From a checkpoint of a small transformer trained on Wikipedia: width 192, 6 heads of 32.
MLP neurons of a small language model. Each row is named by its layer, matrix (up: input weights) and neuron, and shows model dimensions 0-191. Each number is 128 + 24 x the weight over its row's rms, rounded and kept within 0 to 255. Numbers have three digits each.
Before each neuron's rows, "fires on" lists the tokens most often at its 100 highest values on Wikipedia text that the model never trained on. A number after a token or word is its count.

fires on: " He" 47, "e" 9, " who" 7, " and" 6, "ile" 4, "hen" 4
L11.up942:126109100163123126145160132143092138169068104149154118111107134116165095151119112128154139147159130148122126122126157154146108158108124068098158107162133152088138109150108126118097136108117108170133105118149137183068103160106107146123113154144104084095127100116127163114143104167152095121162129143120103125141156105136139113171110115158101145110139134101115108137153112137165112132106116157171143083169150135137111106115163142115094092150112112094139122097128119114143131097096107122154123155168184151125124091147137129133127132104117130164131143157136126132188145136176138089

fires on: "e" 23, " co" 17, "o" 7, "st" 7
L7.up868:161175156140143136170159104145094099165106093145128140125092108138128148148133111136135175114148196149187103132114143115137153110115156121138163112152134118139134108120127093168117117158096148111161113100117109114144117160123097147106108107162119145175135142126148139069126134109144134138091135110107117108153160099123079129086145074158145119128161115131094101116112146125135118162124148148070153124080132139167121103126129133148150138172165115094094110096166164100093145133094134104140144119125149159119135109152130110116137118110149101095137104128088118096125087142127141119

fires on: "est" 39, "it" 13, "at" 6, "ex" 5, "pt" 4, "and" 4
L10.up585:119118133121120100133187127135123104128135124087126149150102153134164143082157090111182065142098061120075120127146132111114123170163168118098130159155131130151130133106156152094119132155120126128116090155137121141104116122134092212109119119093119148159129133138114143114112131118110108153121115151129109098115103100106101161132118133150145118139123152111111139148122145098116150108130142119101099122152124126104146128135183110132141118134094110145068137142156094132165109079158117106117104149165126134132112098096123123119138149146129129168108156091117163121198154157115104122

fires on: "," 33, " in" 16, " and" 11, " with" 9, "ince" 8, " or" 4
L11.up489:118120112130120121094180096096114100117140083154133123119121143067142142104137129100099099117093135131120135126103135087155118114141153148148093119135127136121140158174093065111189138118095125116143148122102132158146155141175134134117118142129130109131105074125153107125099138161159140124131118079116138136101148104114116192119116164113110113142133117153181151149117102158134162130086093105118156112165165122153098124149099123143128128154138141088091168092116182123126094149152149158170142101143145157156115129130109115118131150120088112124140127121152145116140157147108095090

fires on: "ames" 14, "et" 9, "ver" 8, "eat" 8, "old" 7, "pen" 5
L6.up889:138147067142148104156127145181157128125104099146094115104114136087104126133101178146143106129129156110168147098131139121170106134143116127102115151138071113129153124116082147152115163162156118158155086143142139130137125160143122107117140150117141192124124128143156130100133140131140143139162135153100163099113105101106137129106115110166124119127138085144083091164124159122127171123189148122138092099148159113088113095137101147128090155179123126114140116151106096113155081101125110141143107133132129129103129111120156163094149128131148121117117134108066096114097132122173113138

fires on: " de" 20, "l" 17, " re" 13, "t" 9, "c" 6, "d" 4
L11.up861:182143145143121141129160153159124090145148127128144138147157161126154128108145100098139172106148077132113135163081097099143100077147143145086149172123149167166104094099109097118111124122160130122139109136125108123132124137071105134121144119139098148137162153113133091109163161115114141112167134132163126133148141108138108171186100179091146154133136127152091130171154104071100131119097132147105113112116087135159114128141112083127139136079118103106109142153136114121109152156099158089148100133112142107126090096147106121129098114142135112144101129144128111143135089133112127151

fires on: " and" 37, " |" 27, " of" 9, " from" 8, "," 7, "out" 5
L11.up870:115135088148099126130175131092113127077140146173112127120147130102152136110111101112153142087119155176107116167117130117168089118110154152113106128128135105103138145172121112142131133138126130142161148105158073157121153152075089119126144176083147116159113108117165122100096106102165093111098087140137129130119108137120128172146127092125137083158120107129163133158115101165157126100095126146122150125131115120153129117157111143109119125148137130106074123124130115122148048125139150146153128140180141155131142132108146129118113152097119053153107139151136146148122163155127120122

fires on: "ro" 20, "b" 15, "f" 11, "v" 10, "ra" 9, "." 4
L9.up25:122091119170132111156108126125164150086106091146112129127101101149172123156097110189080166117116148121133102126130128122124166134116094152108119105087168135098126110160130130081133135144156103155133119151107117171123134140145100145136140136136104143145149108116128149099123125105080108110095133135138135137156140159142127149168143129133102135132096065134147119037164148103138126137147176163136117096153146129130137149115121119148146164128118148130140127138143132113113150124112098153129138097143141114141117060146123114121128144140159153121096107093115090153156162144069112069

fires on: " or" 44, "ince" 8, " cons" 6, "t" 6, " as" 5, " is" 5
L6.up29:164142142150109145112148126093133135138143119144121159100170140140104147168144158096124149109138132153139147153095127122136112161153102168145086131099143096078120123149100107130137087105099192128118101103140176122116103134164107136082151147103107088116089118173123114097124131127143099106117111140139137114133123117106143134136123149093110122110127115134129187169085107071160144091079151088102140112161100094149071138107141168117175116132107142133109164140126108096162124135154130128114169133139158130122134073122156121150141163150145102144118115111138141131100120145119140102

fires on: "ost" 27, "oin" 23, "et" 16, "pt" 5, "ex" 5
L4.up698:103129120141120090140083142117155060097129155127114143107125110108189145150136102093140100139146124121166156100116134160160111095169161135123144129174117111142136140121104149072128137118181119102162128166121111116142108130142134159110156152121173132148104103159147101181127151092100109150132132122090153086179087083104116160125140104135103113150126099111106106120124093116116123140141142111121141114154165159161160121160106163141099121117173133097101137118120110155121131113175121123152112167128100117124085107114137102125117151132097118119133164106142165145132149158126098122

fires on: " as" 27, " with" 14, " only" 8, " and" 8, " in" 7, "is" 6
L10.up675:150147108170113131111157125101125120133106161148122113151102116087100086099116130148141152117131113126120145119116100151161117161154145100157098126128141168129143083108124091142121130122122120127132146113078091126146130103125147143109114128188102097130113118166133142146081113148121076114095160101192102124115129113125093157115085132123129102147145133117116191106080124168132104147119124106173128113124140103159117137146141147163130086164167172122145166141116152136115107129180166154108146102108122150116163127143187122108125138130151133129131107154161095108105120178154107117

fires on: "fter" 21, "ile" 14, " after" 10, "ollow" 8, "ear" 8, "hen" 8
L4.up407:109136127161130129143127138103147141144123101141108150118101116134139153117148144136162115141139129139127124117121147080131133123147088080103171159109119188124172110113120111099140087136116165142118163122135147123136117159123145080139105103128139100131139107116149158132113122139126096119126171140122103114131146110151117030180100105124139119112120119119120150156145085119146148103108103089140157097127177122126118138127153156151103134145082114091125098091100124144123132125146103155152120116112117081140092131107137168188134141144095084146091146162162155100115185142167157134

fires on: "w" 36, "b" 13, "f" 12, "op" 5, "d" 5, "ph" 4
L10.up894:161110148117107183165128103146187119123079077148174101065151112127134147158079110105114166101124119113113121150084118127129144169143100154146114152100151134092103123112140095104151131156111136105118147152133112098153148129110082149144138119108134158110159133127163118132125106080144161121167142139122135129109163096149104149139135119135120136131096136143104076088168114127120124159071114115125158093189137114144170134102135100150144142117100125119094119082119143137136171125133120124121132128129122103149146161128125123089085140108126141123099145129151129160153112110084136139